MLP neurons of a small language model. Each row is named by its layer, matrix (down: output weights) and neuron, and shows model dimensions 128-255. Each number is 128 + 24 x the weight over its row's rms, rounded and kept within 0 to 255. Numbers have three digits each. A neuron's up and down rows have the sign that makes its largest values positive.
A block is one neuron, or neurons of one layer that tend to fire together. Before each block is what it responds to, as a language model described it from the Wikipedia text at the highest values.

Description: Apostrophes and colons inside song, show and book titles or surnames (I'm Sorry, You're Next, O'Connor, Jane Doe: Eye), plus mid-word pieces of proper names (Plymouth, Glyndebourne).
L8.down18:121123140142144172128113117141138111099157160139120121102138155131141137104092124154107134124150112155121094121079147097174120156102116127095090117119171135104152122104150149131104151130156128084116145121137112088101127103138113123134139124142151103098161142134158178134114137128119135124101145142161149146111139146166176109088140150096103109084134149105128108113133148087150080122131
L8.down270:118127092130137112099176152128183140145097120175108124120155127145136131126113088187121135153110110144107115100121081070106123130100118078129115137163121123135141126059081114132100135137153117124156150111164118136116127141048131114126135139167157129126075144104110175100105156145114160164180132118093114134169123102135117147122118124118129103122121150114117065131112153085103118097119
L8.down298:134189116127129141070174138136176133083124083117123108135121165095122117154120121098102139067116052178130123160169139106119100131113171145119135096144151129118135125078123150091127116151144130082161132145133106118141146177115099105124130109131105133114120158137081121113154098120124109127132150138101163123124105102143126129109105166147120120138184130064167129136117143110129095112117
L8.down311:156113144098089117109098132120119169112151122137169107128146115114090140112133092135164135138114145101135177145168081115096154132151141087130118099152116111086110135124134121155108115093118150148089160145139104101111131161156183108142113096150101105158156142115119116124090118139146135107120140168088108119119095104139106142089136092094085107128144137095115103113109114103100106139107
L8.down392:092139103095130146109101134132141110147104108084130161132089160137153181138120107114162092148156120105152106116124137144112170108105120150118098123185137118144153109120096110091121126138081100076161142104126128125145112142107115122179112116144128134149129127099107104085106135147137140133151121123133144170135126124136144162159134124106112131138109137113146115139089121141111153171098
L8.down600:125142145139119129178111094137145122143143092142122157080103120120150151121109061130138106118115121176131127110120140118105148157127123116125148128152153113118117120141183126133091125074129098132151148089132164129139136131086111101098127132153120128117132174111132135122099167092123097127122119185116119103080111119111148109124098133130113138151148141052086142108124144142101138090113
L8.down660:117123152115170091119171099102130099111123107129150164137139143128103128104105105164159104092170085152075166076136117120116122143124141109164159158130118142115156124146131077115148149106167144081099132147124166113130111110126124112163156140129089141108100114150108100140124133110102115119074118164104139140169101163086167131157145143169102176138161128125150139141139140115115142120122
L8.down690:156157150122136152130105100166144143177174135113150109093136115129126109129166148107119080146120150117149093088093137155097112093145152152144130135105081120132151139125110124114142153092178178123140134118105153098138135138108137118160127131132092116130114108106081128133127071151130160129113128181122156106116116131174122136136104116159103077106134120129103138109108100132145126105119

Description: Single-letter word-start pieces G, g, F (From, Growing, gained), often opening a paragraph; also clause-linking which, who, He after commas or periods.
L14.down446:157102154145153142146114116168120110121101116157155145128122139162176136115082128096124142122171156130132093134093137147130142155149153117097154102159155117160087163080162166123130148136129135102146155171181129133108123105112108148134145150115145117170165186139172115130111135138165137141105131131110086123161119154120158141147097132120115139102100136133107118131116135125118139157143
L14.down486:104153145184070127143146119162138144125123172096108144119145149111168156078128128083128079136119114118098071146135112136184125111124163145142110136132101108128136138154152099123148107140130161054091073153139188170143127110145133133120144120111108101146116091096126130083135136122135163113171122117131184093172126105137151162169153164154066147145087115099141123114143102184165137138138
L14.down487:155118080162148130150154122108125110135100146159115136139124120106110129144138164113185140139149144104117146103108168120150117122125157117109143111168137115124147145137117135116140104132092187145152136115112103131163120115174128096131116123107130133184117149132161120145111124082141147138120151123101120110132116080146144106117121127105188140130124157097143149111135089091144109166158
L14.down521:100099215164151095103136130089138120084098092149087117154159127134138070116160125172157165125117096130158168131094118121148134107152173090134128110115155097116091120140115179121139138144124146137150137108103115122162098124131129121111110110138139164134164187116140117114148155122097131116129126111127127111128139129140148092130123125179141150134131175097132116112124136093124114098160

Description: Punctuation or connectives opening a new clause right after "and", "who" or a comma, e.g. "and, in 1959", "and when", "and while".
L8.down8:122170130130102134107084158150119135170142115127137128127149130127136171139146105190132136128138122159145148155169119086074114135105130097100114139135124114150114151140157120116077147148125109120162142115109176126141119110130093145120115126073180138091165145118164135179126125120117168141139088098147116130138141123140126125160140119097114160139099082062119120102139128140143148201145
L8.down170:143134135158152130095121060155111113109162100128123082111122147143108133064170108145148116130144132132105124123096128178114148128124135122160130129113096115122105129108082186147157135155168139123102110152124080137123120134143181132152142125104093112154111122115131099168100142125129115143140113124118141168142133120155125122142119107120145085112111152181142093169163091124117167153096
L8.down282:120116064145123126151082134107156130127143152135130094150120134123134109132109148093119125120139156146120083155147135111158128141122088143136150121133153129078119164120117140110155138132111111140115116107108163114177132138125138132152096131139159112161148112147165123147141090114171107102148145144122117144113136121107102148116150105091111157093074140124093138135149076153090135186071
L8.down304:116105139139117125136104117165152117174146104080145100159115155118119141137090114119131166085105128109108144104106113140110140136111092092138128133077152115074130118131126119173141162156169151128167129089123119127129140149131121127120120119093096139111141154099146128173109131100154094111133146155113107142111105083106119094159195137119132148169128165132162147094087148130125172120150
L8.down350:136109181140123068120147145160113157118125128165103095132161128123131096102148128124110077145126116105124089116151146118126155110153163157139112115165150088084109124151155111136109140110144130127156136149126111090109175119117127111164148177136147119139125080166140136113070108088150133122096114201153093123108126122159125126098142154129156126136106104145120097144146103132134119111125
L8.down377:078148130109120142139110136116143135114127100101144124158121151104107151104137136141107153123110116112154119119132150171087125085108117119134104129153105090136144086173107172115187145108155094095135148130149108119093130127097128117155154146120108118100095124112098134094113125179126152095114127110122107118105161137122161132112152134164109091117157118155113135134151124129130079116198
L8.down390:087128117132115142155076168113151096104176149123065100158130172140125100134103135121106110140158111107087138129129150120127142097101096141156154093174117091096099152091117140144163137130094139111113132138107175119076129106156134114132194111122168140127138105118133158117074138109139113146139140087136139138136142117113125093143177111099110178137114121119128131169127109135133175160122
L8.down429:172177125135123112097122102146091174204166086124090120132141151122141128150152123146156104157120159152122125083131166089129138087147131125140168093063129114132116102138149122115149114146149133150131133115110137082138094147139121142162120116104154108073163102152097145128159102099093083111138141137119128125124121133168132136121103115115109143143133146049159143120099147131071134127150

Description: Word pieces that cannot stand alone and need a continuation: un in was unable, apostrophes in we're and O'Connor, and name fragments like L-ind-say.
L18.down432:155159103170104103095082108130120089134104123112121193141141132162092159135149100139134173102107131129148094180117082146097154111089128129127156132084153122125136123096170143109128121096100139137104076120111120141118093109142157152128146161097167159105105133140123088047124104118122096141132136170127111141138118117126131162107140142151135107150153133136098086094167147137138155160183
L18.down701:132141104105125130130088147137133113120141130105156142142172131117165073111108155148114137159141164147129146102125135160122123098068113095144116125168142113097160158132159145144132096117096140099128148135155164117116144162106119127137109156110138158088190105137120114077110123140130111184146140100141118160106115092143112144126104110123136134112113101070128148075115081125095137168137

Description: Copulas and auxiliaries (be, is, are, were, not) and -ly adverb endings placed just before a participle or predicate, as in formerly known, to be transferred, rarely corrupted.
L18.down280:146158073105122143138141145150112129124151119154153138103090141125144115150179116123119142108143170113135121139188139135135146165129149098069128145095108105158096140127135118139122126121135107107117162120100019094124148101120115083155173168100153122126148125129119125154121133139086108110094145157140118105099114132129112099141112090122156135116122121108115134156148151097102157088114
L18.down378:111106106101138148146114182137127085150133138090136084140128128142168090130123148089175113126115123114126137136111137137140108113078113129103133115120109142095104139149096124116112119149130132118134116140152066137085134123121149109085123157140111134121139109134120154131145154107120143106133129138159134116151151121113133174100144162108102116149075167187170135106113170123150143096104

Description: Dashes or hyphens between numbers in year spans and scores (2019–2021, 20–4), plus early word pieces continuing capitalized words (P-at, C-ent, Ad-vanced).
L8.down22:118143081114111133143124155162126115115129078127145163207200128112128118126149094119182092142111129144129102141135102130150124117147147117152117165147158125120113147161121164153141134143126126168144100116110135093165130147151158175122095113079141160127132154148131129143146136121132133132075165136163067132113113110116135147118188126141123126130138089156111128139143183103120109133108
L8.down124:154083108142133136115128154139107107156139172138151103126152072144139136127117153123119146095123170127130136080139163164126179112154119095116114133110142138138105109098108101165157135128151141145134097120147140155128121094123168077114154116124128158128142147082131136187111120079125135111164104095108148100116171175113155083155122123126146124137129099122100132141171134100128120178096
L8.down328:124143143143125106141104112152155124111138158115109120071145131111144132143122145125156155110142139156148090100105123144166138123146180183141102113111156121134105175146160126087158127133156107085171115169139166142125149143147114151132129138103135130117124130120157116097123111094127114156119120128171143120102123182083121146101093137168111110176143097110180110120103180131111155068142
L8.down356:083096109052147106105114113103139153108164154155118155125146132157136139136151130107180088123148129116111148119104128133104122044144157159127118098125150124136118087140118086139120140122120136163137137125122099117141141126173132144119136109091141081120140151148132095102083109147142134134145160150122154124133122123135132116093091166104116112135068152100102157146087130136113108092175
L8.down366:145123163091157137092152159148094150155150145110115140141125210098113136184119092128090172127125179143134096128171122115133137134122161092147150129142178130122143113137127115174158105166140117124133145165105129141130171146124125150109082155120175118164139159128145128138098169145174115117139157136125108121159106148150148133150114192121096159089146140120099131082104156061130121094113
L8.down370:129161119160110114167182105143142133154156097102128112137164106142110107133122150110154133155070150128144134123109100158160138098084174121119113130117125137106109131140122103139148128117123116105117134133093118123114104142111136144093112161163102128152117112110102099111144126133132139111132136122141138072096149130153123070108110110158109127137168140041111140126118106174115160080099
L8.down638:103131171175158128141146130127197104148135145112186137107200132092148124142137122121142130159172192122130140124081129141154095093095158146134113133153186144124164113114136128136120101141100108157098131124106119120130101089112116145120112122114149114147147137101106106147115135134135149136142141098123125154156121101130166147123128147116121108170159107129101149102134115082207136113158
L8.down644:126120109114144124132142158136111160106108145088152130166117119137129138117160157136173133105116126116148184136141152128122171126145162107109171157136163142107146159163144102104070080185138100115110160120113153113146139135135164182138122120153127094184132131147161131123153106126121108131137121162150134160087114128133112129133110119133182088130139111120146114127138101138146144119153

Description: Third-person subject pronouns (he, she) opening clauses in biographies, plus section words like career or life in headings such as Senior career, Personal life.
L8.down41:112107115111158153096145092138130129065096128075141115129134185136107136105129106104108138086134105161138085141191110105130137132129133129141100099127096114153130116113115143122159108139099135142116082125162071119142087154117129116120119125156155178111174128134105135126131135115168094174123136157128183141102167166129094159126133091188127163145111125159141109100109135108121152083148
L8.down155:110186089125090105131153110136137128108081105118075125134099129162119150089129111142134137135146142122127140135144078177152113123087155090145119106168142131084099123165152160120114110136123123142120114154135169144134136132142120076111122106154106121148126127135152170127116140185119141094154166132112094135103137067125132119110147130090108103148104118100110091134128176146109168090112
L8.down260:150139147165158139133145117131099113144112162099117128167114144094148126139109131138119134101091121080111137125124106126125105145130182136102080128113125115136139128141101113153155158108131153137116168118112131149101154117147104117112135154131186135172136142119143111133123145135161133160114133123142148118131142192115134106100133098134088150122163117196162142119150156160116111195137
L8.down339:163161125150142135148139123112172129073184153129123151143152137123130116138145124149098106137141107083129109115129137132174102111173132165120124153122085136092130127133137133158151126127135152157077127155132113141134109114132128126089147121126144148138101139138146195144157040108118122145163141130128137112105125178118089111153095111131138127140137086103141177166078140142126145144097
L8.down477:151168114157155107203146155115143108099133110126131156116117110113124114070102152155144145159099125125099124132175166103126112140123154101114168135121125140164154132112120093158099124125153108150171083128100154151126155128120091128157160120133110143114123178133102099130113085146151152146114111112159143108127156149139143133088122145132099130130127122112098103109130143145175140137115
L8.down482:140169162105100145124125088156132130149175146096112125094141123122131159121158148107117135097131109116126097123111143104120090161152105135156148102157129139118158109150124122146124078133099106106129137110128081096153121123158116135120139143086097114126141104146122145111121158141134104132127099102086130147139145122126128118183143139149163142108107125166100141129125135133104145188099
L8.down607:123106151131143153183117081093182128167115124082105134112128117107136154137140131149132153167148140146120135107122069093111134119115126125131103142105092128146126093122136074140106158149129154099111152087121116124098112167101147106126140099161131101102130082178100130140135130121127140144118141125140170134125111171148121172143117142158184106133090144099127156116103122087133091160139
L8.down631:119119141125117117117133134125100145148136184176158167116173083103137130142160149136135172100121154125145166129116141156120155137111137121097148091149131144126142147159184134079151127128132147103149091149121161117124151124158114114165104134125125130130116067134089125137113137128169143129167120196148156117139147155148134120129150107102136148101082163122161119131162145122138106136121

Description: Periods ending abbreviations such as No., Ph.D., St., Vol. (mostly No. in table headers), plus spaces before years and mid-word fragments.
L14.down179:114103167128116117116118115135120122144098101109127119132137147095126158079112143173126100137104164134114107132130137164151095109174121107100092120147107131115116141106149112118106166101116107151138121120128121161130189164138158132109134111133151103105106104142109132083138115100120131121129148180139115073097146128111149159141173116088140103127104095192103094110119108158143111142133
L14.down242:149146148101164136122137097135137109119161123115125139094134092083176127119150152174134112146130121132144170107176109125111156130127150147138127148126157148143138103128109139131093197113159127179138099136150149093108142114107143107122147163126174181158117151190124083138098171125121126119143165133126127173156178134117164162114117120117113150135136096100110166120134141140115146157109
L14.down531:125160142139092112135170112110144130134111121069157122144216126164119131110122118167161138096089114115080112086119125143100150133106109097110102112127123131108138128124118161107141143089131102161146095146138122130122121125116110118099133152165127095092047137128160125158089095109149131107145132160105139090139117157097114190097159131079136114119176097100155123151126120110081104092141
L14.down581:143113147152096120135139089145089132121130123106136094151159145112130151101125120159105128133125138111098164076092167167126113145157104133161114133122123099131148117132130130145185114137095168113110132129163149118152164082125145155148151157151158127121110130150096144120093118109119166150140123169124181127156118124149177126097116111112162143113126152126103134140126109098109138100140

Description: Tokens in music articles, discography tables and album descriptions about formats, charts and release types, such as CD, VHS, picture disc, Albums.
L18.down142:122124137129142106127144114159094095144093072153097084139153128145142127127165156131132123126139084127126119166124147148104137176109133103102109176154145117130128182158107130089122115101102127136127101173141121121069144128122154143112112110122126144117147132110145162138129082132105144120120179121065128126109108110120108130086142146124117152140100127115160111100116169099131134098131
L18.down636:100151130160112141150188143128116133144084153111176116160152128131134151129156121075129119136146153140107106112116107123105126140137119141086183142130121135083150103132169152117178138129145081104138139169109139128131136115146116174086118120103123101116106159126121147211132145146171097097140112158100159122088126189126131152129085131120087162107138124093116155158136120139139108155131

Description: Fires on the final |---| chunk ending a Markdown table's header separator row, before the first data row; weakly on mid-word pieces like el, ear, ly.
L8.down43:130150141164127113105122128082135129146089119133113137128093102135075085077135134138100127086122115119139130061116102137065112130119106133162097136162160143134135124139144113123119126087132098117146087122118100128127118118147117100117123122147124059160131154112104121160124120113091151123142161150121116113163136138128124109125145063096151159121160138098123149122147135128149087110100
L8.down113:133134129127133158124082105139159131113116109183158134132161170108162150114127141138166092154087120166148132158119131141114132127114173117100129158097154085158125121113168135119122116124111137151081108133130160152102124081121093135113153106141144170108123110122118187097141143135143134093121127124091062134143140140140132134108146091119145095134121181126147145136101080115152141148122
L8.down115:061124128078152127115134097112107123073117137128130124106155074093116117138126093166112152100119143126133126163132147158094140101111112132142117128124128096112122132128104098137145123142115148100170159126113099170134125122103156125121122167110144107134130141135097153138114124156121146130110068136139072118165108086161145174157138165123095114125111150078156126119092136131165149154118
L8.down196:115109107109130163149130152113116139128123151140132111143105133114175125125160118164106122145138159120116192148126122129135158115126105105125108108142166142108147125125123140130145138139149144115124143111164152119135142154115112104084100168104126165077129116145171115096135110121144121137129139176097143124109155132131130165185091102082131086163102129151141154167156139104112124119119
L8.down303:085100078119125073126135123158142120157128111112129129143103141142144118130138128148109111115089079140125113135138118118146099145083144105125102111117105152135147136126138129162119149113152141097130151086125122140104144132127166190121103111130153139120053146130093125117124084095108131142170111109136108132120149091179130113137102137141089086125155192101105128137125130115137127120075
L8.down416:088121134146102133109115131115110067154138130150146162117134176131125109109096115154093120167140124080094156111120113091141135101124103123141130151137098116133069156111117132113149109187138111168121118086139125121136138105115106130130122128122085120116152145115095136119103107167132122091141148133109154102113168148135136102142139109112116110128087098123127109176111148158056163126147
L8.down452:108127128171176083114139155075111121092094156130158143182124139162130159119136083159107119121153119127119168096107175116097132112111135141148153118150110110118159130178124147136146157159159109092099120113131130140141116089119139144144116156116119114063125139128123103135173167113130079131142155181135160127164136130128087126119147121150110164112131139141118106135090124117107154136127
L8.down469:107122122157118069128134128112124182104133156144130108138143140142138128131170178186104129123087144079132124141095132120115133144151127103122154119115162114121142127123130143117149123130107116145125119147117120141118128146128138157146143133117152105133139128148164093135131132094171115109146178102168169113132131121119125142123127169121128145129134154172124107162127149181107172118149

Description: Continuation pieces that complete a word split into sub-tokens, mostly third-person verbs in plot summaries (sacrif-ices, t-akes, sp-ots), and "of" after "one"/"some".
L14.down12:129119128135137121161140150117125160110098118111093128154131142182115097072090131132123168147143189124122140156126094131100121132088163144151170130130153087125165169150103117124128119100114128148132141130125111126115141155124092167162149143138186074118074129119108099101101085109110131128130129123153122149165117104138112145099155136139170154136152105100144137126139164136107103147145
L14.down310:114120150137116134138152171136127174134140114114138092170171141107104098132115099146102141131139085152134123095106149135132159167111145115110124129175132139106150161109093103097144124130118106140106125129139164143166137080124146112156137159114148122154121109149104084157106096123120115113129100103086112123194087147143132109178195110134115158093140174134114163152131137156151131128147
L14.down595:119136083128151123126105119119139124119133094132108172088122111085119136133098104159090116144114133133139102136123141110116146111090156150140168112131118128093121116131102107106085100105126119120139126135103119111144173122083116172116114154144109145141102138093175111152130085093146106118164157120094103119149110112156131160098110134099126140108149096047129118097130076150127158085174
L14.down675:128121151115152135125136187172110116124089141145118131097139138153120162134126151121082153190128099118113138098118135102162131141101126120121152170136091104150159161122142144146083139133149129127171111150094106145085154114084076114117154149133128110150151108106181137178155111105116163102131146134109162133122103123130091135118113114102129114124161152158100125121145127136123121112129

Description: Row-ending pipe-plus-newline tokens in Wikipedia markdown tables (chart positions, election results, discographies), plus newlines before a table header; weaker on scattered mid-word pieces in prose.
L18.down0:135128128070141091179146122126090119097124139149140091105138104114121081122105123096094151112138121151114132104094135106090128136120099144137116127145140143099127152131125138123159115138105191082094145134120165088120119122100108149152160126134140081117111130133187137124080134086147111094147118104113141162180138148120180106129114138115123180086135152164144137105143144107155125119163
L18.down692:074131106101137145150133113118163132163161092131104091108129135172144082168084125163122145109125160135120137171179136113103126060132104107124137121111134091130153113150122088127092131165109122121105080153134112121177122134133155114089120154129138133152105099128138118153139119117124121114151117131118143114137129148145120146111099162102108142138116129095170176118098158130156139037116

Description: Fires where a person subject ends and its verb begins, often on he/she or an auxiliary like has/had, mostly in biographies: "Since then he has", "she made".
L18.down45:119125141125127097129162133123162144191169168110134128140166116138111154124165115157145120125101098129120135114150129097126125137145142142130154155121180142096137127107165146110092129134200133133152119114120114117139125122142113138082106133115148141148118129135108066137138144086169139122171111153159146126123146073131094154159124123160106143128097126094112098102140096122146109049109
L18.down251:112121131108105128100124087132127127125160135140150149129127146165199119113142120102112130149103127119137125143110110144161136169100154156146118153147138136163068108107128114131152114120118146096079100140119163102096119117109156151120166091147089102155145115110148180115126120122139099142129092152137146129134101137120162108113116123102085158122090142113132137097145170122124146152119

Description: Function words opening a new clause or phrase right after a comma or period, especially "for" in "for example"/"for sure", plus "there", "In", "After", "due".
L14.down239:138092127146170103058113154096119137101115163113169116112124171156153118147191147100101131102114112126127140154091112169085149089149147166089109134106112145108159104107119130110132126090195109107124101140118115127170134140133114177135170134128081106107142131129134089134149101139100156093114112128144124114157116148109078110166132138163085136135092111126148113128115124113118117106118
L14.down272:128123088165123181116142115107131105092139173171142158141133124148104162128119147152172138168154126106085078126143139123146122105154141136164113114102191102111104101138092102132175133101153182073143133160123131105118099103102143137129143115127163143139129135164093129146131153128166140119123110142100094176124139116164135083124098142092138126109101101137133122148095144129114138107129
L14.down320:135105128118147140165121090066139144121123174109115127143143157105130171131105118145145114103086140122121132117094161152152146104112054127163121105121122128135117121062131155117116119141130134133143103156126150096105139122133134101128092128099144111162166138136153128135162119166122138139168092131121136146148168151140147138139167115098154152131144154207134159125152120118127118140119
L14.down621:143112122127121094132144140075156121102173140160146119100163149101093150162118152188145163160148143168098135112107125124105137143127128149166180126115121070134143093145176155146147144121150076121095104099114114131106150156152114109137163114149116117126119106121101101142090156148141115143125133128075127119102098151119122115113087121167118123090154135148137131137115126117093141075128

Description: Closing quotation marks, brackets, or final word-pieces that end a quoted term, title or name, e.g. "Renaissance", Texas), Eag-les, Rev-ival.
L8.down75:108125085105118145129114102187112126118127085108077116124164151106101066155142143136146119123128128131108128159101092153145117125125128126107123148135117125084140106139147154121087160139100111157109157091068081071099143142114155083099174117182137133135107143114136167129140153097121107140161120116126134139149143134116148104152089085111180099098093160141106132141147124110112114142116
L8.down183:111120080138142143172105120108110145160130084169120143133120132128121104170105140108106094135108108131131155121092138149127132130157145134126108107106172126145147142141127126143168101154063096139120088168094161112115114052139111142171094154166074123102138109158144173118133110130152125090114132155196142120157164087133156139128094143113166107144103136089120135085125161082107158134145
L8.down273:121083101136106110109209099154092114110135106086120092132128115092162085088142112146111131114081057106111135111077169154100169114108134142147107143155124145091192125149155133166122139178126154099149163150092106109134101103079123132107133113137113138146105116125115125134090137145174090117120122163161119118126100148114106157125158086110121141149126093140131139117118115096141162113128
L8.down347:133150140115119167175133143111124181131112177129077147148110087126114124138089102105087164132133136143144164139163092131121137159131107089117091139132152120128163121112157105161168080169184143157099077132125141095114126166136120111149136127131121157130100093081145143110085143081140132101088123202173116127102154153170134132158131105151101119140095156148135121124093127120125112111126
L8.down383:130142156136167073116120112136107148149133137071085110108101134153138116138142136170154125156130093121140123084121121129137118129159165109175093144084149063111150150077095129136106116112134138157120127127114111142146131112147086107163108109113136105117139106105117102099098105173126163106126151148121102087137129090109128089116164114121161103131107132055136103162157122147121120113145
L8.down475:102171151148146104131121126120099116077099105144105111140139159116107132062143153178166111104075135162106123136124125105121146106134120112142126162151141117138140145161158135113146106167118148169148136159131082137120164119139117175137116139173109135125161113131117139112121173136152149119147139075150115151160142118107187121146113155101073110125102093142121133146137143143141148127104
L8.down555:142122157131095129142124138111149097097133061114078132154137110159102128128105146088136143123119132136082099145175100124133107102124129106142148131091179176099099092170141136128087148145077096109111111103134159119153075164161134145139121130134155139118109127131141115114170121094133130163115158121134139141100138119127166115108118145050114121141112108132141133153141131151068145135155
L8.down569:098123157118112155135160142126130141149086120161154122127130132130097136096126138114130108103115120152138136136175154111107150127185176105162157150142114117112142125119149143108111108108142170131156125128140074127077147105111120123179132093147140141119118180156120158157125121103165106142087116185127141122165136119144150181140116169114105158141126133129120121134174112100139156169127

Description: Label words in Wikipedia infoboxes, table headers and section headings, such as Genus, Title, Apps, Notable people, Abbreviation; weaker on mid-word pieces in prose.
L18.down228:158136138130130126106138089123156136098132139151132163099147110081129072141118155137126152128124167143093145166114115150113099175160120118116117129114173118130169138137151117154145133078069103117160078092113125098126123115116121142147083141120112128081080146128103130087107153112143080141114161103169160120123171155100193135125109138143143113164120126140127099138101129100152102146070
L18.down587:136145160129122122151093145086144113121090132153114104080098164154120155144103150118127112149105101129165113155146102158103139144139142075135146165159122130120127135148135125134127169127155085123122158112108109115152135115096114093129143085133141114099086125131112126086124125142139132150118091176079146126150121160141138103116116121150136184137155104134112100087140153133141163162110

Description: Closing pipe-plus-newline ending Wikipedia table rows, mostly header rows (Total |, Score |, Notes |) before separators; also number cells in stats tables.
L14.down233:089113182112128080140101156114082131136118146153099151129128138162115159098135163129133153112162079114129172110088146094109128125121149089114143150084113154087126138095116099145139149145121122141128137092111139065119094121098107095130132169123122138130121138132119150109146125130092157106122154140118113110125132123121081168151103177119119137099146149129125110135127131103090140135073
L14.down273:138123144154131143130110091151114121099173116100156108129167125123112142117151108083104161085126135097113109209173141181136148116156129120173143159100136111132132135134114132147118125084127131131102109104187124133118116147143118125130109126076105133114112132143107145123123095114130158101056146126172121140124129103162122134135088141150129148116139119179124124113065148156137113160133
L14.down494:124147098106101116110145130189118139107136130095107133119131124111100189069139110147129116120107126107166146117148106141137080152187149156160153097148114167144114119145144114117135098108104104147079131106091124095146086120144138136124113138109153138148133131115094097117114148089142167097140118148116140114134126161120136138139132143106132106103125119109123174123138184122143163162143
L14.down564:097121165141123108133108126146138093189151151151142117122107127143109147122112082109132108108122080156106115099117120126143179124151156128116132152136117133141136134116205102151096116133112148151106115141121099067090152130117090128112151153082106146124154121135152130101096122133136094110065124149137154124107140122145122104105104121145106068113131132150138128097089126150081139163104

Description: Mostly "of" after quantity words (one of, hundreds of), plus word-final pieces completing fixed header or list phrases (Youth career, Informal votes, MPharm).
L8.down187:125121130109129082189153131113118128121109184114152126139133129149121131133121147094134148150141136138105111134192117135174155132133105192139127102128137147173157099125120090127179136194138214144122111119150119137114141118127080163148135123109161138152097136091141117135125132122117139103162164109131094128125099121119116140148150156101099100124127116123195143097153135139129122108087
L8.down344:134132151135143153101075125133105124113148136156107163122113138144149094161097123123114121161154128112125153143158135104170121186193113151185139147132141127116103131156144110134134126133121106103126096104121121132156147090080104121097074139135107173104142099123090133166119151113120110136138162150150125094157118142155090145145084129167169165109156156159116113141116133111134161106113
L8.down382:132092114119130128141122197115163134127094156131064095086148139148108146147119119150111103127062114118161126087120127089119122120120142093114107146063142128108119178136090112119149142173123131140157188097131161140094148155127133156137097122102087118151124091115141115139110157115160120129124088130143122101131111117136125115166150137104108099139097136069163130116141133144118148073174
L8.down517:162123078089151109150109142168150133113139107137149116155189122169122127108113189128156092161120147100156166127109143132105129114150156126152132133140172142154140142155110149168127132136167113112135139143094107123119174098130120173129156125127129165146094137112117123118175111147119152123120087126135122102177067111170147144122121105134118153136141123119100101100108144138132146109123
L8.down528:104121096118163133127152156117149140123121154151121105116145129130149173110105125137079155077130091152136167167118102113139156094138161094148115098146109107066133104103161142135117133151144112146130102151143115059148161128167088123117136109134125167126154116077109142088075127106110111191151131131128148122139162122132141149099152091148168136148102124074077142126117134140145141109148
L8.down535:122154143114128112099143104117084138090130145133073140123104126141092131125152164101120141127156168162127130139172086167121125128129118128142122134140117089160138121068092131113130148168145138151148131151128104108128079118087141111165120107109150111134124144138130165106120087132126131126109082178129124115153106187152157145147116119106092153145167056083098117122140147149117175105107
L8.down606:166102131173102114134160099127131137143127106159142150131121160138177135118119151108141176145130144092137121117147149157127122138113140103075145136125133158126116125112140132139135172109142105145126103095102166168119094103147153113153143154122094122108149123107168130092128140145161121100164146109088112059126131102128092116166141135158115095112089095183129111122131130124110118111175
L8.down629:149117133135170141161151160091152122138137130151107122118137147206159076115133084170124106154153096128077118134185125135108082108125109101140118153110177127110105088124139138112172081153134125109109108088109129145143142127078125150129154121105128122104108157157135154113153104129129106109160166163121169088115085133098122150132138119143131100154142179123076150134124129148117117119136